config = dict(
    num_hidden_layers=13,
    hidden_size=640,
    num_attention_heads=10,
    num_key_value_heads=10,
    head_dim=64,
    intermediate_size=1280,
    vocab_size=14999,
    hidden_act='swiglu',
    norm='rmsnorm',
    norm_place='pre',
    norm_eps=1e-05,
    positions='rope',
    rope_theta=6640.0,
    rope_fraction=1.0,
    qk_norm=False,
    attn_scale=0.125,
    bias='none',
    tie_word_embeddings=True,
    parallel_block=False,
    init='uniform',
    init_std_qkv=0.0298,
    init_std_o=0.0,
    init_std_up=0.0298,
    init_std_down=0.0,
    optimizer='muon_variant',
    learning_rate=0.0112,
    lr_mult_o=1.25,
    lr_mult_down=0.7,
    beta1=0.95,
    lr_head=0.00626,
    max_grad_norm=1.0,
    warmup_steps=200,
    schedule='wsd',
    decay_fraction=0.553,
    decay_shape='pow',
    final_lr_fraction=0.0,
    batch_tokens=131072,
    max_seq_len=2048,
    doc_mask=True,
    train_tokens=1005000000,
    max_steps=7668,
    dataset='wikipedia_en',
)
MLP neurons of a small language model. Each row is named by its layer, matrix (gate and up: input weights) and neuron, and shows model dimensions 213-404. Each number is 128 + 24 x the weight over its row's rms, rounded and kept within 0 to 255. Numbers have three digits each. A neuron's up and down rows have the sign that makes its largest values positive.
A block is one neuron, or neurons of one layer that tend to fire together. Before each block is what it responds to, as a language model described it from the Wikipedia text at the highest values.

Article-subject name ends. Final word pieces of a multi-token name serving as sentence subject, often opening a paragraph and before was/is, e.g. Shof-ner, Gnatusuch-us, Clean-up.
L9.gate61:151111129100160117122149127156107115116123132118140106138149120213104098104101130143142136131134076116127147128145089168113125089138100139126096064103107144079106159096105104154134158159153153152079126106107091078101145146104162173132155152176148133170106101140134150118123139107147132161155125127102127104140078132102116136179124097166104092157115146089121126092140118113116137104141149125123127110110081121100153146126151109139115128128131102115118161144150180141145112134127143115144154087130152070112094130174110111119126118132158131161086144110141100132108124119171157134
L9.up61:171114131075129151133098142151141106146078120115133165105113107133124116094125162120152147128118104149120118142143151134097089111108191091111086119132120131095102120143130138109134162112088100091127144117105136195134169111121109102138114094121115126107117119107094129128106145172108114135169161141117177140123111134119110070107110114104116148090081142145131173112094144143143150081090111130128167150102157130101136119096124125096096153103150142151165113138121121180130161106133130095123132113077123140125133150114126120110118128111070174094120140128152149125167131118165084176
L9.gate555:179123138134117096091135159147103154118156110110134120178118126130102137101175141139117142120129166115124146163134080102126099120077147088120121128126135103147173129071133119139149172133136165151120117130125090166153161114174134154105089077132093158145128175140125132082118163154092103130152124150101117092133092133110110170156119088100136113144170101122111156109114125112107105123116157112084124151130147126095158128142129161065134095148083150133122124155136118142106072136146119161112122118115135150149142141136129098133142145127134124108090101103101122145118124130143120125
L9.up555:124120106156181163160150095141139139122138093174113186096117130130107123115133100125169077143128129140047139079147105106141135133080115129111089145104154145162144144104136122187174122106140156074103124151118131137128118102122146087117130148150155135163132126098136125128102096154133144136127134124161149071131108167146122131136150139133168064170123150134156164122137144130089128112100145135143122157154176130156140155092123174156095158114142114092100133125109133082164108133199184137154100160137105121167145120163123114122111102127121139121123162107123131132127106155135100169
L9.gate605:155103122155157103142147147148163090093153126102100109129120117169113105124102107117188124117118111136074151127142079097134120138093147118122106109158151129124158122106114096125172129118133137114155139137110167147126142163163104142136141105141135159181090133132119121127107164117152154124116140153132127093159106158136129134108093152132123101128154124121147136147138149144122157099126167139104172122105152125151172140124129168120087113102135147116147086132103145178136128118112132101141123127134174133155121163125071100111111124147108130112090169132122160120120115111164152153
L9.up605:135100158138168124149134139147144151106152130155121132165101158162107097163101131124192144148105081135107111167161119156139108114137104154110068129111124138138137116122141148141123153147144120132111127156139141105171181105136111127114158128142121106146148091152130077100111118154153090157156144138120137107129118073116117125140112121132188077169118079121148155158084103123127104160108126145115140107079145149121107130130120140126093154156122089146134130153119102176131131158171135134108156134104138130128108081099129106143081101111066137120078143123106142117096125125152143128
L9.gate1215:154143134101112116161147146131118101133161107163158110131093169149121102153118082152143124161086130120063108102113160117099126136082145151124088127112114187121085098121081124154093118093109121086129149149145130105180171112119129129097146152151131192113099156116132081124123158143118137112160125117203135136128108116117138127139100112047134144181125142131125153140086122154097119107115132129107118098147141182089147147088149176158118107112138134141161144140138177128158144048090153122115122125129154113159126120142124147100161162119113135092142113158126158158144136159132123104
L9.up1215:161119097125119097136118150164179079096102116165119138125065129086084097148144153140165092133117148128120157166095137132129120109116127125159099121126116137149114133089135168139164162139125137122125151151136100145086130140127106143134159108192132124100100106094098161123103137107112092164131114104137124108121113143130117132177148126175101126122139125158113110130111135112134154131142100106128102114088119081106097133156114110082149194165128121143104135180165132091120158167106192111123095118126138168125090127108132128116137121135159147153059117113153131118139109156182126161

Predicate adjectives, colours. Fires on the final piece of a descriptive adjective, most strongly colours, shapes and sizes in species descriptions (gray, orange, whitish, round, long), and more weakly on other predicate adjectives (extensive, private, female).
L9.gate476:111137140100146128122107122111139124121120156166084096117132114077172125099155129161144148077116134127112158121105132152130134105135113126126085133151137102104138138166115089136113086114082106129162125120094115105099104112138128108142144101109123165175156168086164110110166146108138143096112100101108113132145097107119099133108102111109088129152122125140099131119121125124143093184147087149116104168108149149100135086106140116106135149133091139118117137125134109107139138083109122132107099135132137157147155112125157140116123107153175108152134082137107151133116111108141095085
L9.up476:121162116110158066130139127109097120129141150142120112131113112079134116141098137126109138142133178155128132160114144147158107142117134114126102164174120101094112130134127120138149092143141117132108152142129097104095123137118175124126104144113094100107167134132175099144155120087140159086128103139108160095091140134104167149151160120107138131153125099116140151152113129146160140103116119141119143095121145147123133102130161124116160146125115136101100100100172124112135157153142118114094133113157125095103147072150155141108104140201131119148124156150092096147084067144141112104
L9.gate644:111111071101177137122098135142133117123133084147161147111136097104154113124169106151162151095129120105158154186164150076170140110124108117134090101101107145140143184149125127161120119145131143121162146116132125126166096166086124125103146132108128129170105100138093103131142141133136107117135083120091125105147094132176144151128143127148150109156115156108110086116131114153125157181101173138112127129128112129125165143182118134167132159157161127131126159104131102136136079126115104095104144117122141137122165132146107102101115166161115079104105110151148134119136155130114101170
L9.up644:100134085150114123100119103151091123111143138126145099180114098148082143111114147150102135145134092112104125130157115133160098168118144147131116181103146105135116183117145144115117151149114136119111124111121111147103149148147122125125136148131111114095098119124114172145125116164179137148120132085116111100106118152110167110143129126138096179105113150128143116150061133096141131097133151160137131109118145112104115102132146083095139164147135158128140147138140138114141113154123158133145147177113132163153163093128103129129118136135127123101135122102119108122125145084117100113
L9.gate769:065098122107113153147118109138136134127136162167126075118142113103144133083175137146131176151148138113155064138071149142153115095113112142169125145076142112102193136133117110133104143108120125134143126158125116160168094106134151096153149120125137139122131155154105119135125103127161094155098114153085140142122109104105119114153146112141129082148124124129080125153119126123075130105132107073142147143112172125164156127116167152111108152082133149119150098130129134123140112177130171112136137073164117165107133149134133144112099114093162134147124137080105119117122127139115107121
L9.up769:120084111100156124127116169167134158130168140130075122112127108120100148118143125140119135128116135138182114110118136140141101166121127118124108117087096136139094185133119125115091094115136110143139097127109108153155140134138143131114096112156084159143168157153123170081169130089156145147132086161127110098123070133142109164146105167114129134142126149135123169114104132097120137098159119107134151109116146121148134109151098101132185114095099167123121112138136083073141154150129122122150102129070126149149128067162156122094113162175136133150121113106185190095154180095153087127
L9.gate823:126127122133123109140121119168131135132128091165140146135126163120144153092133115155126149128055119136099124114144149151132090139142115124121154094085134108125166161146114134154090158141163106130124108148098121170130103113112110086090160128113116105142146096118159161146126149112128129130174161134082172134091080134127133097128147117107111117133152132125153113122138169170126118162143114106098186153105073128100139122127151074106083084103139166076087127137147121145090150137076159143148120120117109118099103135073141100086162121158112093160147108090097156090099164145133108129
L9.up823:125120131132121155095109081117137197136132147193099143120069140134121144128106163161175108154143129088098117119145092152138126132140137117099174108124133141103147131151113108122120088140124096095111094098134101145147168136132129094119160132125128128133191167118123116077178116129111119159167144157134162147108107121114126134145126148101184104153130123109124142142093113080148145147130105137107119169121083128111124103131123137128132143124115145121154130124177086141068140120145136105136099177133116123151087130099162143119121092104094139176102129116140104095130137132199109115

Adjective-ending tokens. Tokens that complete an adjective, often its last word piece, before a noun or comma: sh-arp, bit-ter, f-aster, sustain-able, bad.
L6.gate1085:097153090116093088120137167139135139127133112155088125135133155108131164128129146128123108138142138119132111141089119178137052138090098133102122148136082122142135150097144167110120139122092103171165105108117110099138105137098126179148143101088153134147138172178156131101111151105137100129134115153109111110138100117123157151144124160113124064150103141090113115163138136088141132127138106083149138103095133121057159121140108098072115157087134139116121143174113126119163138135118095119097118119124155148132149136117172173112148121144135132121107125112159142116132144127128123175
L6.up1085:122145110137124129129126142157119143109138093205104106129120117117102141148125109089137124144106131156137111094099131123135093118113114114148094122142155132144087168107176131142089130108121130145144123087118140089139142129132138142172157091081114146108151146137135158131120122112124121134069114113089103132191087137141105113127131148139129095141125172118075083123177111136115139137148109137145081124069172169130143153126149149121133146112087147144141168144125111133124126127108116076092136137056120155141120149107180111129144139138119114150111131101113137108114146117140156149
L6.gate1187:116182117143116129122150134134139131122125122147107141115155145119125140097100122127146116114144133164115113129106150127133084153084139143092115119119164147155139117097172166157102129125076103162131089087119137102155111100129170125135107102104112153101170148142110175155124118106147135135112060112088126127107112127144084165156145117120135099167131125107099130098182127129106114132133091124148112107104151125149133129142139118107141110098092135104110120149153163110116132147121096149097122109114152134107148165101164123079141130139141141153094118086128141142091108129117141168
L6.up1187:147111078142162100109141158106162123112156084163124157115135128135161145095088168086109139117115128115144130125061134148155081147091107207132115140130115158136156180129109115108141159114151132161155067139140126117148123095110124135092106105147156163141139141149094118136156159137112099144091137129127128118138098171148130151147124130164132162159134128103078115136100109067134101156128141076135135111102158134086107153144138169131140129111156118141097111206089145143112135162169139140130138114100120137127109112119110160088144112107137136166091130105105157118158149115110110120

Degree modifiers before descriptions. Hedging or degree words and copulas placed just before an adjective or measurement in descriptive text, such as somewhat, relatively, moderately, -ish, and "was" before a number.
L10.gate2:159112085146136118173122133180138156111118088131100154115101166122094130136127128102131175136159100099140154115088136163123094118145108115138117113086143135165122135094130109163120098150095131109140116151172072137135155147134163126143135098142157111139126138088135098152130143070136143151154118114124094130073117152148136165137067099152161126121117104141112130108133105144143108111119159173097090116136141098154143104117138147087133132115125097167120122081147187132172101134122107119117107127096135120105137145165116076130146153113118145104139172139091144147137114137108162137
L10.up2:112122100133155132136159101150161141077144158144118136153123133135111104146143111132140153128116137131132109140139126174115187072143099131125091109119136144127168133099122124155083137136116166128162112170155088124123154127174124072114120124124090117106105153115150103154156124124120091119156081142083132139119129152107109100127137113097127092091130116153126169151144083169119129162095153112093110119152117137172145153108122124147109073143109095128091086111140155121145104090128092123114148137115147115092121117148144111087129092128132156044156137129099150127111132101117087139
L10.gate543:111098095118122123119109124116117151087143119135101118169110127107097154132092149121165132112140141120153134136142112105118169126130131116099130096143116123163131122163097107123116144143089118114144133191120142086110095111119147132147149079140162118111114156151131125140094143091136106107139066151149143158130085143155130160140145104125118095153153121118089154126120128134156098154141111137128130096135169125171089106082127109166072153107155091146120143188123152159088114181155167135126122117181130113155103153130109154110157157152138137163167155097090126109100155139138126102
L10.up543:115134146117108079134140128160138097099143102137142132146100112200098114092160117144143104133134134159173112086111126119173173134156130146124150114160104100158156137142163097154118124115109122142133079141147133132110165136095116131067111111134133134104082133135126158117120155141145110127157143110157132143123095135130077125101110147108120104140159187082153055155132126118129145093143117107130116087133157135151094098150119192112126197110089141129126099156131124140107142097128096148116148120122111150154099168150168151155135124095139116146112136142135157123118054159146113118
L10.gate567:137080098142120121154135188180092126075134161160107119116142074105122096147148161137119173130108137155137093130169146142165169178087132116139151137105110143099134111112107149105127166119167133115125096097120151071109130113122094174165132137136124124156123138138148147160122156087123149171196116124173110117113082125101124173094135099144142118146101120184114144138141125109150144155121101175120148095157128159110071119129116120154161125125126132148097111108087081117118130139120113160126140115109158147103104128167116111131108153124152086090097107113120173136122143129139120134
L10.up567:128096110111152150120140129176152168093138158140084148104098092091138099118168138113112114122123128118121096140147147102171100083127118088128114118107173100148130138123186139089052102105160129144165085139123136152158112137166129171143146150142146134080116100144155140142114170120114163120199126148144094169133128106123128141108140122120129145160167133143099139146076133123096160105166063124145137164160137114102101156112142119161091160185092109124146166126127136118127110111108115133117102078128140120080101126170148118132104149172118110102134122132145121178122131154117123171
L10.gate879:155122114122105144108093100145126113120172135144113150162114119091124164116128159143139151149129121208127087128135116127154102131096117119096131127134147111099151122149081142143132103139103134132165150144164110140142119143172165069069115087113102143108146142128128149127136087113180142152104109138102152116098128111135135156131121126117119102114093112164140119143118116149082137136089109136151112096109127151167111138105121127154128153123123105142100086112140149126102149122125120069119131076169130142079137123167116151122103118105166135118105137114077140152106094080091146160
L10.up879:157117107103084174131127185154142102124088096161071137179112120143145159065124162161095150156173109156124113144122173083157121108140101111118167086126090152155160135170156106139085141097136151136113114115131108144126124107101112136118093139111104170174102124161082143148136118111148147166084126103122135166116124108135072122105139126111147145138137120140099137102134103137078162137096141150157136120104173116136143096086137100137136152082124167105131092127148117100134141138115110096104166103149155172135142169160128155130122106143111119102083110133120107117124156123123088135
L10.gate1130:111074136114102122136128097111137147108114152115120150040089132126161110107135129106113114135112138151110145121143126144163142174095141096144104170134177133152144087108119074143107126139086100100145161167144128114160110153133109116122132157164135101134098117145119134171117104158133143114155098089137081130106140112173115151116130155128101153124089112086113133124124122126115157106136122107079141111104112122171118094089149163155119148099077138141119133129143105154117114146089103123109119124157129172146094159138116134158084118143159126159097170122075164122139096095156113124
L10.up1130:124121127119124163129123115116118141109141133139145098133136112093143111127132133081119108137095138097103142105134097110102164137141060125121140108137120150106113123137097145132138094116118112098095135144120110110143125101121157136138129160104148116085086092101121160127099107119144147121183118136115085140149085089153148140170166160109124104191106147143099135131141164120119110109137129144117141102147094134133136081144100104154133094141135107149151086127154075165143131102125136143063086129159171134143156124140128102120100141103107182177086154139078097095151172139132096127
L10.gate1181:115129166122157092133209113094130131112152156105112143107135152124118123156114154119120125102125145116071102087135121101152086122103105115114150161150085084169144183146118105098130134139120133078138139175130128134159135111117115156110119117107147110107107133103102137147094137101173144091114113164127125142150143126167151160163115131123115108113089123126130150140136132138103108109136154151099073151142123141119150093115114141117122174082129105141114159134098114171113105117160074150145117115118114122127119119156129120161121132167113138135091125141151141130113162122135121119
L10.up1181:150127084153138086120145107097114197091182135132111136112061156158160129098074150120147112123118185126109158131111140156158113093097144138134155119111136125120142164122133101144125138132151166133128111132102149135122144127174138114142117135134108115077118134142106160130132164089115117108143139139131141207114090146130124083114132119155110129163161122150139127129105110120153126131112152176142104111111080116121138157107103146137131168119098087151132103084159154122167087132120147176167138146172149121102115158157126088123123124115113105149117112161092156129123137141139162096
L10.gate1233:141136059108147105098124092133114159135178142133136134101121112096140155112164103091128144105115154139127146130170151103144145125129156105126106133119192118103180094160126116124147156143111121135109142131147110157099151116192107135155131088112142155111119157165138095170139122121108131141168130112121133156142147120130141186116127120176172123131103129110136118111123088105114098103130077100128090121127206137115117119141115136143146081127137115109071148135157141111113134147147118150095123137154123123105088141140127148140142162147092142112044156150129142092124157070129123079
L10.up1233:136135117155149177137135149115091146055137145137108125111110137129125139131133134118123114149140177103158171127121121081133117143141096119136093108093159148147177140114118081106117129134078111094178126140137127125173153089136128142144170132110125148115126135131146073134112123112158135142129116121075138125124116147133134091110098083144093095115163124138158105106085119112102095107133108093157098127148134117155108155145103090106120074117117114109145111194096111113154139099136111096169136097162120109116136130147117152088127113082134104143114140136115119083118125129141112149
L10.gate1245:123129095118109140128156137146127131163110101167146157124176151093151154133168114138118167131117121149122120118122131144130122121150150107116158182164180107117157143144109136183111105098133161086122086124093107159188126092125103157138109092125137157102150129096155146123127124145147105135150145152092115107147117139100081109153149121120147140118134163164143130131144110151163136125100104129152141108128092126150114139110158130135156107080129090110163139136143108087100112132110104113124118118123106096121071138102125119124129117168145097104101133115101109111107135116162102148
L10.up1245:125146112101099106099104118170125102121126128125124150153151150134136134132146147166091137114107120120109162112124078098133138124151141127122119147134138142138101130125093082112163096144122123139112118074131113129129131060102119148142107156117112098119151169125083133129138122137130116108107129144142100116130127141097135118130149102133110130149156147135137142090153096139144151102124145094162130152151112091164172163126131082124140130188121148100148120166132104114127115111147114139120076151086114172125117092097130080123108076114127091139081090129146093133135142158117130136

Surname endings. Final token of a person's surname after the first name, often in cast lists or tables, e.g. Fle-ming, Rodrig-uez, Thorn-ton, or the | that follows.
L6.gate535:107145164175122144164159101141108104134152153151107133143154114070148129114113126159186120096122100111132108142145108187102105116074139107119109117123163070110105139107124097130119131109116109144144144143150109086125130140137132162121074103160124113077139136142122175118152102120152183138107111116125120135107094139125142127122082108105116149145147125094110154119128138130088168151124078092091142144095104153136143151119115144126119121140129125154172152124100152135151131142125158081126100136133142118176157129147106203145133105149142138110124071090124143122100108117130118122
L6.up535:128158158174095140160144102094160109118159146102163105117087147089140097127131106151167130147117137156146103161105130152136113084101167135129114114112147105117130086110091104124099127093126110129120131102135170145110122109108137165122143131125091091142131140138124140097135136091105142097152120127099135129127161117093153169137094164113108102151127168129107145113123121134158147110155100128096108146145090147098147123115155164106154126140127123159095110113102163117128161153124148099124138139127119100135113111117116117137132080146125136147148144117109136112156121094151173123
L6.gate1004:091119122145132160174134120167107099113119128091110095161145182121188104137104077149147142148141159148092136136187172131119144135128118140081088157157117164153115158143159155122131141099067127128137079119168174126099164142140136116180143116114150122118068113130109127159122108112115142085131108120081113127138121126111099146106136124106128136067124155080137180144122112167120145176178165154062131123135136169111173146145142076139146165159154118144137112148127137142121132104117161174130107121111138145171131134112138170128138121143121084131126106103150142144153131132127083101
L6.up1004:126175133116116121073160129120099129138127130168140117119104125145164124107087095124141132068130153145133101106140123130164121107096133104111120095127138112165149165114159146098091159123141147110073097132161162147096139085126153086123109124105121091152153122141119092125157152104113149128132119150147092150127102196126119135165107148071120152116132102094109121119189125186106144157151181130111086128122099155143155129164110103105090134112170111144171145075122133143099107135114102134119113106177138148134156089154097151175159092106096109128147132114154181125114086138176114134

Name-completing word pieces. Final word pieces that finish a repeated proper name, often a surname as a verb's object, e.g. Clard-y, Ehrg-ott, Wall-ner, plus objects like the court.
L10.gate214:160145123078171153114111122148110136119124122165151115133111160162114066103113165132144148099131161131108110140138147093134073131168124108117097085057116124131193117131119136123117147133130145097144118108138125134155136097125166136123139110155144097155091109137125179108148152112113145153122104106126159127175130143134136082076103146125115123155098111126080147153115151168138126074072186117091154116085165103134146151149106162136167147126146140160109125107133187109142165111096105148133157119107157105137085145122138109116149124118102110128113127099139145106146103164114153147
L10.up214:170153165137169113113091124142127129113164124122123150132119123151138153090091115104153109135146084143151181124127134124128134087120122111096086120156117128119064120123130142128099137172139094144114106137141136117134183153141099158143119153139114108134144117118176109111110108117164123124085100103150135101121092114121115090170107099112132100079124142132192127097177165124103102106148122133126149138111145127163110130167131108116131115129134139105156122114104186090104133124131119106152064104129077083127113136139112139129127183126128190138106106126141119127131112115116138097
L10.gate476:074122123116112114131172126208124152144133136096099172166141155103122133087110108141140134095142120133143165133157132087137113089105112140115119167114134158110080108144137113118133156109165132105131090130105132137146147083157129136100123141158097154120140104124088128147187134106118098178121132122133167127129119121148102110135134157105137114155145104080112149139089108124154144106138162110131123172174123139158115121156122112102155129085110105126125143126130106142135094142128119147147058147088101118185114146091139156180129116126122111182096185091118100114145153132168099130
L10.up476:090153115115106145135151120182085162124135125104097124110121205124140116085130102102145108130163119112133151144151148115095123134124092145105122124068125135089141122126132135150101111095126136123130116120104146157158151103152070143099100140160126147104149137109095137163174124154134134113121092133139133128108113149148137111124111107129176100132132101086135136112134096076134122103129140104092138142104143133159167156134075125127121126123162130100125124171128172157076123145131155119144091119141147146168139130125126109155159141161119151156094132126146101089114076153154140148
L10.gate624:172093117075144125138137139140124108168139117143164122126116095166145119128116131149149136159147134128136079145124101095101114119127117138140090120087180130094147112123101152136150172124138188100110132115124142129141133121119123174095100109174119136127122148179111150115138134156078122151151168165172142130113130143108166167129146127069122113177102119166177103154127135121123162105087175106146133136103138137133124177130133136093150160100093158117116122141138138128085134169113117121137125109113115124117146128108156096163155129071138112111101140117145161119077134144154147090
L10.up624:153134089130084153149155135116124123118142104115126094093108151100120080130142110121124125111165167159114092107148123109119152137110087119113092168126130127139163148141092088120159122099108128096095098098122111099126124107138150101099152131138131114135131164167105100110132117089139118087110185189126141113134141142166129145170152146116085132132140121090120133176089150119132143149127130133158126149113161147141094153115117152133133172134090131179122172122124101155129121144154132132128139132096162149169130101108136128140141139113113103120098093087112111142142091128134113104
L10.gate688:135145104143108141135148141135129155140103139149142138131117144105099141101165111106131152109108108145116143098113090121089130118156143124115107104125135127155109162071109126096107135173130121140147136092101161154106131102127123125163148153130123145155068153096156080142149092107136104153077165141077183152160127153073111143140131113126116109134079155102116159132106103148157155129109172129078114186120115117184134134176090132146128130100064112086110155111168115158126151124119153151139159093156097135129160135134127164134128136172118114135134114153122140108174121100118146122
L10.up688:138124158149130122122120149118115108155120141141140143149135125105147117148163099129135127126128133133165136095132091133119125131111127162128109133076127135150101110110128092132158197140073108105109140092119151135133155133105100147078158197147093136137159084115106094125148120108121138121132131109139149112124108124163149094122173144114142061145104168105139148098097103151107136118100112121076143139074156140137157125117134148132115162149127141131143105179135131110184142134159143140143128104116149113113121106113100136116148144088166113134168133156118155115142143120129120155
L10.gate886:148108133104128129094069115159133104166100128141101134131156125148088115120147114142122120132092135143079119137112094129123152121073154132111108103122183168163099116122136125171114148141117131147092103112172143139126158134111079129096123137095116095105107100127130146143102138143168152126152133108087117119092096201122093118130125122096078148155091140125103187146125130147147188116142131135125064131105153143097109107127174120113119141091101166160170154148140113141151138140181113158158125120135100107154129101131112119139133158118125116133128114099174106146140101131094153112
L10.up886:177135125096153133151180148119113082146117145116174150135159132146114126144137114145114101142164131138140156158111114101093122141153063136123108156122117128145167116091112138113140124099072145130137130105146118132096163142138157129132128147114155131163133141125160112144090160118083117159105137130100146147123153104147087106116176103124107131125088131158125147101133144107107124079167104138146131129106133094142126091158115111109115140132125144146098141094164134129149097138171126130132109144090161095157097096129099105084133116127145122154086156102123106137146132107170135149
L10.gate925:135115145183092131130166094113106098140131095109165119129114075125141109124130130131135076101178097132119119146141094152127110103138112098102109125145142125120140144164128115123068130118102090138130119064106130172177144067154113171159095108147149123113102160153092129157155133117156130170160120154108118142140105121148102107131112130147149073137120120113122084133118125135106142109097132113116151125092135102144130149140159110112128124107123135147132163108112163133106144140111093111149092167137116138132124107115120167124168138103106136131133109159081146135144142134149163144
L10.up925:127139122113098144134148194127043121154159119129149141143164130144119129137165154096089158142114119158127144146120141145092140138108164129088090140106152160127130122153067103134076112093097144176150142141127137117133134097112107162072122175111125140131090137149100173177119135164118143111116111104160129083122120124118118113119128171101109109090099169083128125093162137147107130084102162129129149142125169096138121113113136146101122160078122152082122129143164174163138094146127151112161128093133129137128143106111127106123091118105135141146100099116113179083108098118172153135
L10.gate983:139163104138117144115164164111122122154107114132202129142143115152111124149108157103103081139146134164093117158124121140085106119136096144126082119120128112169135141125138155143124119148108161130119160145128136125126138131115141120147132166143153081140138136123080128117142163147137154118129118101087138139139137154141157084140124114097119114109101156104097156153068147121124178108134168102105141174158142174106101092142102139178123146096157108144116134127146128178124174098163116161133088151125198122140120125116115161163155130123103138126123145085113142138119128150161151132
L10.up983:116121119129109123122138119113095154141094072155090125111164109153098132093130165112105121139125127130111132122124108121106140139109067132114120160117167093130163126095130129153169076155113143128073130147133132136135094132167140143076162144147182124108132146128120140127116120171124126143150148153121132100125115139173146134132109133132094132128142139113121095136107119142147200110130155122147157095190098165162136118135126168101126143140130138142101123127137100095137182096097146140140144149116131097138136144141101136115122119118108159148141125143145136151157080137146204141
L10.gate1260:125148176129151104158140111127175111191114069143176139219146139115161098083136155131118131129093130147130114103163109092132120096141164120129115140071140191150179161131091127122185085126114124109117095106133139131180178112124116151112114124159143128130109156179149123145083122159103128132124111149154131152138143123154122097134161136104101127117116129137125136117126111140111150075112108127119100120137096111161126152112130132160133147110120110104087115133149168157139119133108125162152103115149147091140116152094145088158120161178115148129140143099099132083119145137132139149
L10.up1260:152153162150159122129146148144146091119133127179108080162123107100167126122105136133123135155164109138115124128103145138137121109133120085120125104125082117161162128116139123161123113129135110119062076139129138120142097137147084130143074084136098076143121149112158130116151153140193121107132112151170167125104114168119177133198128100133119130127066116134140109141111139126115137095135154124114132142108097148120117162136131109142134136161123148134110104145144135139138176109124111122110145137136148096167107120141118141149156144142091122146131121157102115151144092133161151134